Weights of a small GPT-style language model, trained from scratch on English Wikipedia: biases, attention and MLP in parallel.
MLP neurons of a small language model. Each row is named by its layer, matrix (up: input weights) and neuron, and shows model dimensions 272-367. Each number is 128 + 32 x the weight over its row's rms, rounded and kept within 0 to 255. Numbers have three digits each.
A block is one neuron, or neurons of one layer that tend to fire together. After each block is what it responds to, as a language model described it from the Wikipedia text at the highest values.

L4.up93:125160140095124115177092157122083102123138097134157066079098128108065182126092115150153082125130160179117063136141158142103140156114102075155164136107152131172170083142158162092178122140167127135143137135082093115111100073133102140088120124173134100170165100104148121108148084153103097112
L4.up200:120156134108169164080112145156130152167163133132131102155180137115117082128130107170129138104092093160135132065154118110108136135108097078115197132073141101147140139148129133102121113154151062114130202152117141147120124101117119132072154111134139131080167103151122173079129157163130130111
L4.up359:117113203113114173128142107116112194168097108114096128108110107113098084092142112112131100077151149157166127181119153122098120154148160160146125110118076093148095150120151102089138119094153144125125096138142192170144108124099121139110081095177133105107162131129097142147112174182181106161
L4.up544:100135136130083176148112088115124149108182119114077127140179097213077140098181057141141141120135126194152168107142163091136139187154130207172102133101115088139063130135127165161114105115073102099093113048134175123148092147054157107098127097161125176142187137123146130084100076114122136124
L4.up1288:136148127101138116179162131113120136199127155105156126080090094129113130212074078127170199129159159140155096091123078097123166120137104128154142162106164125195095147097138121172139099105173094130146129129141130154114084131174137149099085109172126146125187138194115195112130121143113178119
L4.up2351:106106050071147136201112152160101145145149159131117172064151157153140116144139091093079144135160167159170128101126158127123146146172147143142151148108138123125101143097131104141131152107122098144066175070110141128155138161121140109136145110138092163153130171086082152112144179102117146136
L4.up2749:129170068133142161164124166134157085125146128105123088111116106112167155122139136131146114134104120131088133083106087181104100127137157130133140140129125085147125184085169069194130126122131104151098105130090141169136174121104083157086137152140087170164137131050131163122141109146155153109
L4.up2967:110171118098091180173139184090154120081129125109090110161095077153090150177131091124124107160147171106162123085146113098031134116128107135096178127145112150090128150078163046162097106189095160082069104104086109171115138100090163081087127115195123187202146114216136226160148116168115118102
Responds to: Connectors inside titled names. Mostly "of" (sometimes in, by) linking words in award, work and office titles, like Rookie of the Year, Fellowship of the Ring, National Register of; also table pipe separators.

L7.up513:061118149145141142084090101114121087109148122137144132164125133149111134140133123130107132101224181149155123137140115130128170121221132108140158119128149085171119142097093130128149176161106081095127097149182148118185105096064125124122151219159153151119170113147175156097176135147118096162
L7.up568:162085168129040112113098235051120180169129121075127128105150156125148103127119115125121130111152136166141157063126089086129089043162113086079094102128102117158110136129100101120102079125140096156137065165183141143098116121055153159137119155050135151148115168082190138133148133076119099112
L7.up728:090110144137098117074103131127108122165141108186130159199164118164134170125113063128162052141128146128157179123129182124147162162123134146129117139077123125140094112107123116165106113121114045142119130106096121081135103151085108082121131162162142110111055124137099130130136083181127122174
L7.up999:102108104139133139061118073161084081117121121113147133156125147096154113135132040203130086191081095145167188127146139127097169184192108146154147145108094104150087059135099104094074109132144127063079072087121179077133147105110133127142082167107142132128122133172158111140128107141126171187
L7.up1032:102158157095126117084082099125130154191142130128149119173139109105106104149093100110144169109117082103164130110110168113087154183175097135147161151110094104144108079065099121171057119114129129160109119118124151114129064118106102094193113133073123172123141171127151133101165195068091096157
L7.up1211:041193133100157097112108123152152146137112132131167092121158189115083095138082104136142113172162107141148144100150140134092142122152170079102121149141092111167105121124134124149105109136129202077127134088144132153122138019128096149160092116156158087117184083136153110119173121141121131141
L7.up2607:153149141135130061121122153129102162194116141153150183119162094161098140136124080131141112121206168167079103089094124108063139165141077122111143118127111130115054151114112159136121112163106102143153073147077136122107088093097147224186070183089144150207105120118182162062211111073156108136
L7.up2701:075191089109084071130125131015121157156111144179172152170077105105132103093121053114131089161107135168175134095105166048053170085162075136185132105161114111134059113100141192191128109108174144095181071086074096093129125117104122151117063126107115146130158095114157128079221102088132075127
Responds to: Space before years. The space token right before a four-digit year, typically after in, a month name or a full date, e.g. in 1997, April 2007, August 22, 2014.

L4.up402:127183213189112159090147118129096155127143104129130068140167107112152139160169104112181118129234126116112169165126122175145137058124116110127122072153124150080083126102067143112086150108155111055064114193143143173152106090087101138117152160139160150088121136080144072159117145224111140122
L4.up558:103139100131089127096130074134162147146123031133111149138157177107129121137044128092168161074130141157097127113134087136147153225118090106148066136128164157112086155132161143147089085129067149097151119114086207099137161131174108190149127133130194128148102134165110106041143135131140158103
L4.up1065:118120155071139146143069082117108103142132135140138139174149046102134180146118106142129138122191102112126123134123164132129095116104136105138166107186132116152115193197097161134100124209181178053131086146171098128132156134116133167082147144167106185137132082142119167123114127148182168164
L4.up1351:126109128122104126125088126107125140111133121143100166092144148147121122168168129119136145063173136144079101106147071162106117117104158095145148135148146108121123167169129073107098146164130146077157154143133135174153103055115132127082162175156149133187152178162162141097145137139176116094
L4.up2004:161156147146103137110123173137189126089134210152215122146178122118109140130131171142090127147122153140158101143077100109081118161113169147144127103148163140143114117126079109197174144118137145105137131126099088135161088078097198170157154082193090102122199102108105087142111108149079156155
L4.up2240:110100118143158102111060187176153089159112119094140143124138108134114162133125123167111122118131113140096044122124115133135104114078081114147156109128119106155100156117159161167098127183073149097177101110109175137093061103100147119075120084154119174153103101177103145046120088155138178187
L4.up2644:116180151146081190103128148164130128116167101134140091120135137168124136121163110134118082099117162213057169127148113185147143115138143133140161134132142085091098188142122064175087138103157130116128144159155171142159159111154139176158143132143092056144107094113108068136182149120160035170
L4.up3050:101114190123165161084114178131127072148097102124132108137121134133133125157170146063154132123120170152086101161076149149103122098126116120078077096130117206141111158142093089163082100126193191131102043132158132146162127104117087195113140136122108125140166120146169074082136163192148137181
Responds to: Proper-name word endings. Final or middle subword pieces of rare proper names split into fragments, often in cast lists and tables, e.g., Ates, Satoshi, Ostende, Bougainville.

L5.up298:100092149134136122156164165164135092154184158117127101109142137110133129141170097128102117104122125168052142116110163127091169115158141127141107121136120101071160143104176110126158128164178135070122104067135189125109118091159119123092121144217171186109122154072142159057193101116147176146
Responds to: Of after accusation/act words. The preposition of (sometimes for) after nouns or verbs of conduct and accusation, e.g. accused of, convicted of, acts of; also scattered mid-word fragments.

L5.up2391:160147161111138145103154119181153125099103108078140158064139168134124173159083123141099145162116092112143106133099161131103200162149123164127136115161148101101135111104154157174131098167166138112100128142137156122143116141137158175116119096108143099144098165149139146082115111111150100172
Responds to: Prenominal modifier pieces. Word pieces that complete an adjective or compound modifier before a noun, like Middle-earth, short-legged, motorized, marketable; also table pipes and numbers.

L5.up584:123159142122160134126123135147173150131110088158210115127166137112059208152067146068092110147148115149159116137119169178104146158087142146138123064090186105120092161116077136159080132183172112134153131079080129186197091082103134164142083176177159144213123092152091095064131109165129144142
Responds to: Surname ending pieces. Final word-pieces of people's surnames in lists, tables and credits, often just before a pipe or comma, such as Nikols-ky, Gup-py, Card-ozo.

L5.up881:062155168080134100106145100151148147134145150099147118083177100154083107124138148141166112137152142077134168110153118051136176161116088121162124113148120100131107078118144095060103111090116101118110109016136182114149145093123177141136031134148104118192152138125098212164171138132150137172
Responds to: Nationality and ethnic adjectives. Nationality, ethnic or language adjectives used as modifiers, often after "the", including their suffix pieces, e.g. Syrian army, Greek god, Boliv-ian, Slov-ene.

L5.up527:097119100151191156140159110174104060129089074069151102136167111152157170108047085145157143092133099155157152120031156194114168133068154150049074145152114098161092118110184077139139081116138123115103163114104107068158097129137125114112144139136149146099114175128115130116193104158089108058
Responds to: Mid-word name continuation. Word pieces right after a short opening fragment of a proper name or word, as in St. Mary, McGregor, Tübingen, intricately; also digits in numbers.

L7.up126:169149137109143104060084210153119147187165106157109151123112136140177134120113145192127137074155190096192077168097169084114133113055109067137133125073130120158136175148119135114106151137153109126154153158136131181176120182107142157076071144127140127068089092123107126080141142168151114151
L7.up351:133146105121124109080121136111155134121140070112144108135081153172145124099132100122119127124149123085169116089096140097147099125092111156135120060144143072129131131141149117112111122192096124172080089071145120138118112161131141126111133122151141184127136165134147091172120108124179155173
L7.up721:086125168085148144155102139123123143135133091144182146159118108118092069107191072130137127173115155105190147133107097112068120112132137148099175128106113154139083124094128125090102149177151106162126156112134129172135116167037099175092074042138137193157133135096151122156193119123109154178
L7.up748:081124148115135115120088144138108118148104149084131141097159106099151099151103103135134102136099158108171122109146098074132158098116154175134173119132046139116159099139152145135143122184184109172122118146085154158131126093145122126149130063154117069150134141146115108069160171128130048134
L7.up1250:111180146175131209059109173127138124161133122130136128180067115123139120124084101102091110076174069087179165121106132177204115099093118144108135133160089136141114133121111138108088110152182151194094101090139104159167113092113140108094137096097179093097078167092092131128117142127143123184
L7.up1851:102149097133119132083164186142104112117099079148124171097105106124157151157101107136148079126191121179182132150112127121139174131094127113082118136125148115134111132185100180115197104162161100165149188134120196177130151133090103129052089067185122085133182140105117164076137058144183150118
L7.up2071:122097160185109061132108115139135187075140088119178173134133152099120065131146122178133143130096129105163105129131089080129121093132100145118113127128099163117196147157117144129167137079143040116138059076102147181125081122123121129102145110130157137159103198148154086148137167116180173175
L7.up3056:173125114097185143178097114120146118160140112117107081160123123109101130098089105139095048180132061154132166101126138084126157075102182152165104153089140142150121115116098121157093140119141124115137145132163160098137104137150111184098101088159168154136112166087090117079137112105136170147
Responds to: Late numeric table columns. Space or digit tokens opening a number cell in later columns of pipe- or semicolon-separated stat tables (sports stats, standings), plus hyphens in number ranges.

L7.up807:136134106072164129121123145162060135079155147101097150153145132154097134135158165191148106109091145135155109167098102194131183112171087154061164105153100164170146197121126109133118149177163121127120108096144110143123139124182108136202120165157174138119159166119101126128162072102183190090
L7.up1474:132177172101171198098136132118152082149134092114107167132119084161134118163153145114139121119123100143184189105119124115111139155131066115144091136176140130182064170092097127115183098127143173050078126056135113097153095140086141136187085121170144174147111149213108107154077067140169106136
L7.up1500:125136113080139169153110148128115129184124125105138155180123147101112164131179157134151141090107070189168068120092116128140142096119135156048120109085163187134148194154149114123153104102140155110121123071085122103168109145131097117156106133098119165111180152134208137126175119192152147144
L7.up1516:151205172130099087163071104125158121198086146119129123144153123116170154100143170130107165113118157129121182046118120112073119219131096106144083118099137165106105113091178118114132083132170143157069129061152184127120093107162137111176104174124127130192161145145173098112106109137163117131
L7.up1898:165174135092187122195113145124144148115172095206149141105144082117109180097081137153154143115114086160121089184146098163083097099113130156199132117186136084141125122130178075090079153121240109100111155099142113113142128126110079111130137146155158117145116171144099173141160114131224139114
L7.up2008:090114196130161123095097094093148067126136161181071151138143062128126126140082143183134113169096126098176129083070097143094159192129114132120088164116171189144139119123141135100087083183154123140124154115108123123152155162131114146146047183131137158152141128125183140126099165094134118117
L7.up2735:158138226111144120136141157110099116126146116096133142155175095075136185133131168228160165126108148150116092110086146161119152188096070168084126116168188161118103063181152133099134139093084109071123088140104135173134139067161148118128053112141143150181192125178126058106138150116148132145
L7.up2879:156129207153154124127125141091094170121082190087158221155181144143131146183124091118128141140159149128169078139063108115079137166091172130210149107224082146150124089036174136115085091176182137146119146076108146083151177118103124194106101168086086147181152080099119186128174138147139116143
Responds to: Predicate noun phrase openers. Determiners and leading adjectives that open a describing noun phrase after is/was/as/be, such as "was a", "as the German", "is the Greek".

L4.up604:106158210111135136131148150125140181138139111119122142194186070080107108168092116107134067145120091127100129099138176124107185174189149163132103132170090150166078109133178112135103096088111061154104126172148096157185185158129156113102089162142187146082121156127132095138101084122120158170
L4.up932:156124132094127107107068115193172144175155106101119116160116088135059127133057087100165146132133074153103176135116114118130217177206103154150141149162114071121104113137205105124181162161171146067140152084121089100109106126139168141135109157152119106118140118121157190132117086146118091120
L4.up941:122141158079132134116154078155143159136182121108089129076161122146128120099149172128084092114166119089103140146117114150155089167147166154121103103150060071129173106161118132131080083112086141120149116121130112135131129082178084110131113093126147127169129121087174080099130170159104121152
L4.up1333:153129129092146092140132130142135081136085118150130112136073079149130143122120142122114121159162092152161193171077112136095099174145127178097114108133142095122095124116098152111115071115134159142144084122115095146067138111146098102185132198113118096159161115047121135122122142103210126166
L4.up1902:060146170114110113103153149120094116157171075140076159127089169151153200119148112134148091118113131143135150131146154135124147195156164155115101086078151094100142093154157103204127121116148130083140140116117157133120110146153127139123142138117083159089091085131180126153120125144184129148
L4.up2211:051149143136094129115158152109121146127151105070077152139121098181119140180097107179173072150170124139138133143122141050171171156157132102134119141157077133147081115142094158148119077125088115135116135096116134127133121105087112150160177115060062119193102101093123103145145123108137137149
L4.up2365:107121137181115156154148091101147096162163109100087136109087115103053116115162164117150090130127112095167176100155099168138081127116169125137093123139042108167178093072112129096083119114064116118114091166076190056179134112139142145072138115109096092153142139136164111127132145105114125157
L4.up2877:167141069086164131091100101105113091125133109162071144119141133115173115194100151119087099124090099100164172106157193128128128160175151148148103113167152103218097113076115134165199102124084113101098132109142155113112196120160152128105111123163154077100170102121105121090146092152169127149
Responds to: Word pieces after initial c. Second word piece after a split-off initial "c" (c-ripp-led, c-aud-al, c-ond-itioned), plus first digits of years opening parentheses, as in (1939).

L5.up246:103129128149134132132158184100116086146097152122106100083167117129116155143140107086158088106119165134143164084124121117110145143176133188085140109140055107114116130087143111112133113100146159154116132118112153086148139113112160126132104086157110172117200135110129068124193102100144139120
Responds to: Year-initial digit and hyphens. First digit "1" of four-digit years (1938, c. 1500, in 1991), plus hyphens within compounds like daughter-in-law, follow-up, Middle-earth.

L5.up2139:136132146097136094134134151105183126154121069116162173123150134092045089085076104145171123126126157153187116168127103127167167076107112170060047125163132108122173122130211159122163147186174113184106170147085135163189127090150178164102117110166090167191150142155150136096102141150204117124
Responds to: Clause-opening prepositions. Prepositions or participles opening a sentence or clause with an introductory adverbial phrase, e.g. By the late 1990s, After starting, As of, In, With.

L4.up919:170102135132106132155125167131157092138155089179111092091137018158075157168069165123097089141158144163144104083094079148119154138113169119149180148137111068165107143111139118137097149112129134098092136144152134137101149141118177190133202112124152169122142148114135113170122140136114132095
L4.up1316:154171108108090092122183145136101094118123094077125110062092064109140119156156140128091134158142081166137083069158170151121142144143107155141119100148132125179109153119175057116079107194138189154111133157092112167120102114140134132081119115119132170072179133116237168121126090172113098118
L4.up1356:139093125083124124095129089105127117127168115111144055110094083128104155197125108126156115151096124132160085101118139087119181146151116132146137087151111124130098100084131129092101152170123118090069121069111073167118108113111142125147086114077091156176146086182115126124131119169137100134
L4.up1625:125098106139137140139091147162104084118096073134139140122155122120054116142131121078140134134110095162118117100114160085124125124149117109175177152150100109130085174136162183107121059071118171163158122121097150137141124114124114180106091186152103148165159168171124100085090080181162093160
L4.up1878:142137103117173107166099101106090117164151083140138172130115098127052140135163200132123110108139061141091145092148135122133173100106086096166174101199060124175098157128136105081150076157144105146112161128090121129194122118134142103160114154152175143180126155128122160128179140127131134119
L4.up2552:171194176072140131146109181114141096141128098083119115102143058138098106100130162132112137114064097125109095123138131114088125127111119173105129194115083139140091151116180082114115099159195072188113090094142151145152111118163125123143074117160161164072141107129120151131145105163145162127
L4.up2603:150157101063168082180102124085144147149126097136099105080156133049131187127127172098136113119127158128170158164056160138106110130166124087122124180127145148116144149183135171160163114051130080133151077197102186124124068172145162159123092105105118136186193194100090124138096059152160103125
L4.up2665:138077123100084131173108184139124093103108101071123093157109126118173169115118184145108121102156113078110098049149186126111108155145167155092160155167060138137118098134134161097088122115119074173112104115136107167117140118135197064101064109129140131073186158155186166149157112107129092122
Responds to: Subordinating conjunction onset. Mostly words that open a subordinate clause mid-sentence, often after "that", "but" or "however", such as when, where, if, while, although; weaker scattered hits on prepositions and adjectives.

L7.up407:164119178046084126139103172159140132140137143138127145112114090105110081122134089121168106102112165105075153136140050098086099138097155097116145120161109086158124180173086134145128148159153124100178088108144150155123119136126086159136067154135116127098128085113063176148111193124139101117
L7.up707:129072102150150109142175122143110141143164127171133112190189133095147122128141139130146116115138118176067162158127175135131152174159163122120130113174064104136110146157110063105108133090091151081129094133141113101122147150081144186094117111098155136120163169122118097108089172153140085161
L7.up1122:127146123127109097140120132113099120156126101169079152148155115114148141125134154083075142020136185197125138140118073180118146111119178080142077111142154078158082150169073145131123169052227156040133090120103138151102078111090161157113074174126168125142145089131147158141118123122138120130
L7.up2410:100132099109169058124085133184094163140080133176079138134157159177115136160116084195141138130144132118097122130100103134074091136147151084052183136118153106152064161102070088148039158186171142125158091083166188185161088162060114159133115154169112154122120091152119168134197146132202096169
L7.up2503:147124181131162098156160098085128130144169146149069129139099110092090155084140154151137142120128139129137233148123098136119072146113117127148156142147128086126066215172163132150143069130138131138130102120142110125174120106131125142110145110092183095116133144128192175128124178186190105137
L7.up2513:110128110137103087156114093117118127175125083094123161091123168146196128136107130157104182144211164201113180155084140222096142118164156103144197085192142140131154144149178118134109108116123136103149111102096135108145134111085200138100130161151162117113079139149159191103109123124147089184
L7.up2514:123196119147165144122118164087122156084125131146134131120187124131119122155146098170094154151207121144166135163115112130157154134182106113154096026079117150118109160066153103121090090187157159112159118098086137153116088106099117150160096130159153157131183195127101224137141124187151110096
L7.up2626:100108097092042111140080195122148160159110161075114147105166111157148130149191135136120170148119129185182107126147137121138167145105113180165169079137119114215107068079132067102098097114127136107149076144100125103140106126135162228146117176147110167127110127126119152120133115183093111098
Responds to: Transliterated name fragments. Word pieces inside unfamiliar foreign names and song titles, mostly Indian film songs in tables, e.g. Kadal, Varthaigal, Naanalle, Kundalkar.

L4.up102:125132106133109119063144163145081139111154105074108147126111124167104202167035141151190140174145206140180120097109107128130181085110100109144099080127110115126116179189122165093092083186152133132136145093144048120145124172117102191165159093177183062135122107127137082108156107104116108135
L4.up496:122130170158170096177097171185070070131104087169167132081135071133141103177101120142168131107102158129157156151157132165069171124058128152100180149134097153136165173149157174104127091123157156112134156135150133197149126109132142154079033109095203118119125188195156124094157160153153125149
L4.up1035:137164130098097161097150124109149117155113139088072119081167142106139148102171116138137167096157141128184130130162109147191192148184121081167090111110102171194160205053132161147164059114092144078104109045146139129112145104175100094196113117121144166136144143174101228157176061144144204166
L4.up1436:138155155088141135089125090154121138173162177105133168090175136088151146118085107146138166227101055135178165135131064145175175167157095127159147106098096175172147128115101116186045120122144171121074093103169112130135079181190171120140060110116152091094106146137112137048130164119158127067
L4.up1956:096104122126172095110139073103086139105172114164112126152162096046067041094152113157092126133110163073116132164084138060119145170088090137175105118180099214135135118163144167158086121107136135097115092141123071133123098051130133143140068129087156149111144171056114138123125033157169101126
L4.up2454:110127107113130122129155139139104135110150099070178145131139129126138158087123098124085088156120095127132155177138137153122097148098130105088116161194099146161177162157111150161127170146156139153047151095163161141114143104107102163180113119126139121131150124157104084101161123171137111154
L4.up2599:159138132086141097075104132142148142171117130134100110099130088067143158085134113138107142065145131130106100173146095106155154169094123123131120132106143085194129196154096142115177113075148118090065164038136093158134104125153107119118118123137135104142158139142103089159163092138156133099
L4.up2660:174113115104130059132121139090127119134153144118107104155131130109192151172148082089116118159150157142130134141113087141176101200131071087160121133120091166131141117121114155105091087118170147119106134104148060126077080112160100163143075184157143166139162123198107178151136088083211156168
Responds to: Pre-noun modifiers and table cells. Fires on adjectives and participles between an article or adverb and their noun (newly established, a large, an ongoing), and on blank spaces before numbers in table cells.

L7.up576:097168079144102113118049061170139085106152084193064126097165206123087117117153139081163116159050175123085178082161144107133156191157173149125140163135133121142130110101159098124094139145115085059105084154123089101138158111104081154160131112161087116201114134105099173173128115129118131151
L7.up868:110119151129118165095148170151192134110154120150071131125160057156135147118122136150122095142118128091114069077174124164101117204097109120108125079119116059169110144090147120153107184144128121120084142123104121152146134140151143125126177187151162086138168161117149181121143129136126113191
L7.up1008:091114154176152121095112137122086156127162139100120157117089123186095116156124092112151105098122086098138121080097176151168146084188150143145176127138096106165066139101108093098182120163079181150120069164125131112128109109145191202179140145142107096144108082068115112168091132103105183143
L7.up1487:073103097103098124187150078163117129132093127086074094135103154158141075104149107108157087141079146131183149147107146158104079176122128215100075148084156148145148146100097111110100128111117166125108161078098155074188155159049128104111123182097140092101141133096106140163143110207112106098
L7.up1628:125198132111153133113133073063119093142120105104153132182173093116075160111139091163143111102095130145101097150111158111148173166144094161152168156119122143103122136136213147181119118147152125164117078100118147117144109101107139147125099150142166107107096130124198139140164136151156159151
L7.up1697:106125105118110101092132155094071091140132060079107183058173130111122161074114139135093106094185064091161117111100164177095130165186162111057122143172164087135125145142100117142101083087104139103088140132098128196159143157143145142110162103149116180189165093123134131116149122117115142092
L7.up2417:137130151169114081152110165137119137148122108144126175065129061192171128184098100079170133063172084123164135131105086089184119144145119091096112115150083109075089128051196121077118164136095165102098117173151144142158110118163136143113133095136122083207153124096128174141168154114190113117
L7.up2898:073117101116113150099095112106094160150137078084116118127131010117133104136117087095164066106166065154203101153137141111149087142144101089099086095062168186101163135135136069090086110146119086139120097122155090098123153107109156124153111148118132100210094182082157151117148099136112126169
Responds to: Year century digit. The second digit of a four-digit year (the 9 in 1984, the 0 in 2011), mostly in lists, tables and date ranges.

L7.up743:092138169103187150132155065116092132112137105080092147115106149147114172214132098121130044155130126179190133100135132105040131163144115121118144107141128107137049103137097126109093109128141123178107098156113159077157084123083158137144141190106179152174099173129148128103152115117106132139
L7.up1251:152080142135153160130117150132081150125170083118129110106133104101149085142120067063145112149189120141123116071100117093094144153120119120097109103147093133129163165129109210130095129105206144160095136136074170121142111202124131057145084147138120143173155165137175172100150108142093171106
L7.up1363:126143154138112175138135085121066131099163137144107116123146142135191112183204178138134126088151116113105242098069127131083154146122163098106182123099130088122131110146155136086100117157144095158137072148130167178135127117149128125116099146142117109130136078128140137138140062156166107148
L7.up1725:102141170142094134131077134098118180209113149163135177102112120162110124152101125119146174174125085175125116130110139163132128130107159135091124126107118118143133114093127202135109165111111175172125194124100174147091082143101163128180164115125092110175160179139186144116145113162115066204
L7.up1845:173106123067134087129172133139076120107094170127109082172127121119142151165116161099096070128070075142126151134103152114070134127108154098037116141161092114154178090088142067130097145111085121120102089129097100128148121191147148061125113146135161186169134162133130173136106114159155099124
L7.up2188:145114181088124161152174118118105124126160138137101171210193115123075188175102127081133116127146109177164164140090183127101195179127089130141180158150098119148146135114119164151094162134113170187122111136098122152140086159138139098081132157088190067130179156158128183146131095132124183212
L7.up2366:140109172113169090169085121108159140077174155143130048132134115160096137159106098134101107136160130141121130125167133085146159095120107124146214094125156111116147104127156145118109145103158133108143145053131086151105107189146091118090098112131206179128126180154177199137084109147162118168
L7.up2839:111135085141097094110179158096110125093089153124123087144160090124194146118078120121154121194152092095154126114136162141062130172089150138147144114107115093163144045079092146114150147137120098143125127139122201085150199147102175139119114136082139116183145151185109174141144142143159093147
Responds to: Word-initial Re/We pieces. Opening subword pieces of split words, mostly Re/re (Reese, Reigate, reclaimed), also We, De, be; occasionally short function words like he, to.

L7.up419:105181134085132100152140104107153113126118160127139080119170121084078141144139129167079113148170146177148105142156134131153114145132095143137149131067052164132150145119112078063134118121156125142104084129098120170175109074068156153093057124101089097131138192144121096137106104173123134154
L7.up833:127118177095117126093106102141115111173154126086139175117136110176123056083136058157119132143114143157181161139134126105134191136098170104127188129100121155101146078157123102126121208185094099055114116163112174127128076034121130134120152167115148108147115131070132142083064107126170122125
L7.up841:163159095156096188167190038181097115133114085095162074079178102117104113109144116160128142168102125118153140142147183134111166190139129149089170154118114111149110152128181091132148104133146178142107049083172117099154100136144210099154108129119104111126153124086108166090140150167134080181
L7.up992:135088105128109133147061113081178105153163150145141108144139091116159128124128108106099113141147103112112135121187093146149142110117114129144145121126074150119130112138145095123102128100119133096123122125185127072158161100081125094172133091136128104131092142111194161092073121109115141204
L7.up1658:121216112135127106184146058148070121146116116099111040136142117093125144089157081165152120126135099155093164163172171186138112172170098105103104177109112147121138118133202069120107122126146133160123077112163151117139081074143163134106094107104126136113100187098124177078105121112154145150
L7.up1964:138189094127086117149125054137091112147120141097122087084119133118103113130138082153118143131220108172069130098131170092102158170118128138157171134099072105095131116145170077136211113143152137127114108072138149132117117096125171111146106127111138141127149145095136190077121127131131091159
L7.up2130:115143154164155115192147132109072160147130141092103108173110087102124175119163073166139147139157111175104111153152168205153106236122077162101119137069150153151095110108151051112157118093142135119153136129091122145114169113099164159143105117057143154105136094114065160138171143120112134122
L7.up2483:123131100180144099111113134176163109165152129114144090140146138116103112137127169126112132086174070159116136140139153105141137079081115144155147127092100152135172150164149101136099108130144152180126117159074161131139064131021158120166118108098122126109122147090155179111057138173190087212
Responds to: Inside multiword titles. Fires on middle tokens inside multi-word proper titles and names such as songs, books, episodes, albums and organizations, e.g. "Losing Myself", "A Fix It Adventure", "Politburo Standing Committee".

L4.up487:130158133117132124138167170125109145167147150144155129157112101152123142096125039122061132043154126110114165183130143143108133149162084096113132082136105120124097078139118093097128105120150112111086143110154143127133156145125117164130125168135161114166139189157133095111132121155159117173
L4.up897:079159164116118176121132196146115085106127122138159186137134090153124138160157188107096130084102136138171089092075096059133062106129096067152176130147122155216062077116176139178122127151106115149090139119153116159138094082160185131135128206152134124157082138138152145155177088166135227144
L4.up1053:127115123083163110066082099141160134144148177122165147126104131107071117090175132093147130106151078118143113108137101146119100135158129102113146146122079131118106138117154155150135108149144178131106123091156132127115115154137194124128105123134162118160153193090093090164166162147137179137
L4.up1277:102187151089161132141153094119150097148133190092067132139123136106078160074101125116155171142154111125105184088136100073091130116127175093124162081138123116153132109153125098164082167187136087089058103099195137182159150110148084082124083103142117138181130107133104088208125132146140136183
L4.up1417:122081167123194158077121145172119180103162140132103130160125052154153130106157127167141104170175109082128120126124096112114112131168090135165176128090144119192135125105093115174153068070122114109090156138169122146173169140118162171129141141105188156195075164144165185143135059182157086173
L4.up2340:138198160107135132100155093148156181164127130081145185094110126202127148079119137113102134184141104133141113058096046131127121166150120059152158089101122131126070035068152124092116135101128065146112169070085149117119097103135084155073042142139133165205150178192071149078129100163191107144
L4.up2450:114122166124146143118141067082126125145160096143074114166192130135113124145112080112148065123179085130169139091068141139116155179159161174127127084128166133157117139134097075108072118103174148147071086101124110120139159155133121159171110175105116091235148133145089041131173155111110113129
L4.up2641:090162143113219104119114195129132089175169138145125118150132137105139144103139113136126128169155103162116095103127154096101113117162163127144160159163114103153165106186133133145093132127088172143155129149150103123127069118126161103097139155110184125148103112132139136103230117140192128172
Responds to: Group and style adjectives. Proper adjectives for nationality, ethnicity, party or style that modify a following noun, such as Democratic, African, Chinese, Irish, Colonial.

L4.up298:075133102093134112114124087128131143150097067119128186135089158108122139148181142163106090181148090181145163120133169201121166128157123100179088113119109083083052176090113109117126113086205082134101165094128091133150140104083134092173125125155215149171134114122095200148070152111097155145
L4.up2046:052122156074108136149106127119127106091155124153134112108114184034090128065153144093119062121131093123143108111194158170051162104142158187064137168141139189106137175075075150133148115098134122110087139119111133123163137111137137095171151118195126117144118146159076180073111120122119133178
L4.up2373:076117171132063102149095134173090132144125156141072115128151085100124160073136123136186115152129100079092069143093132099124094107132106126142171168074094102165172140091152090155165145111195147093100134088135131123149179144086156079148099202127089089131107105085178132173126121155133120191
L4.up2501:105157168132119070064189094136097091121183174177086103104130065158153150130091082104152032182119092141121150149126158113166213207150099166107163114149091131137132163088080121114096097090116122123094139136139158100134144169052163101158101161168160110181124127167167142084146108123157150118
L4.up2750:125115132137148173199112088146104134175143130096124164156092098074078144068142076132156118110139121132133114083106131056137121144119131158128210146133085143105100112145148157133087135121127113157117125093126134153154159072098190129140161115157117154133129147153128107151133149117170119101
L4.up2757:130167082128085128147192118140112193156111126079103125081141112107133137105081080112111170123129128128125135109076141183140128069155149106192136130189131140123124136113187162149118151098163086116140165108096161137094178124170165184121114151224134167181162158084127085134166156138119120088
L4.up2791:116128068136121094093138141190084074139094110062099074118109126104101151102124098115162108135124141130094164164115140142166115139137049204134117075154128091103089185102119123162127131121115097100103138167125125163115124121160106149111173129148127101099181085146146101129105078172151091124
L4.up2909:113168134127163113112113124170117104153128140086097174163170109113173172091144056150143130127116122135109139159157141205150115158113167145097143082134141099205095127112119114106104171111161079122100131105180171168127133127153113152125108087159165086116114123128146124101184141174059148143
Responds to: Year opening digit. The leading 1 or 2 of a four-digit year split off as its own token, mostly after an en dash in ranges (1904–1907, 1973–1974), also after in; weaker on hyphenated pieces like COVID-19, U-20.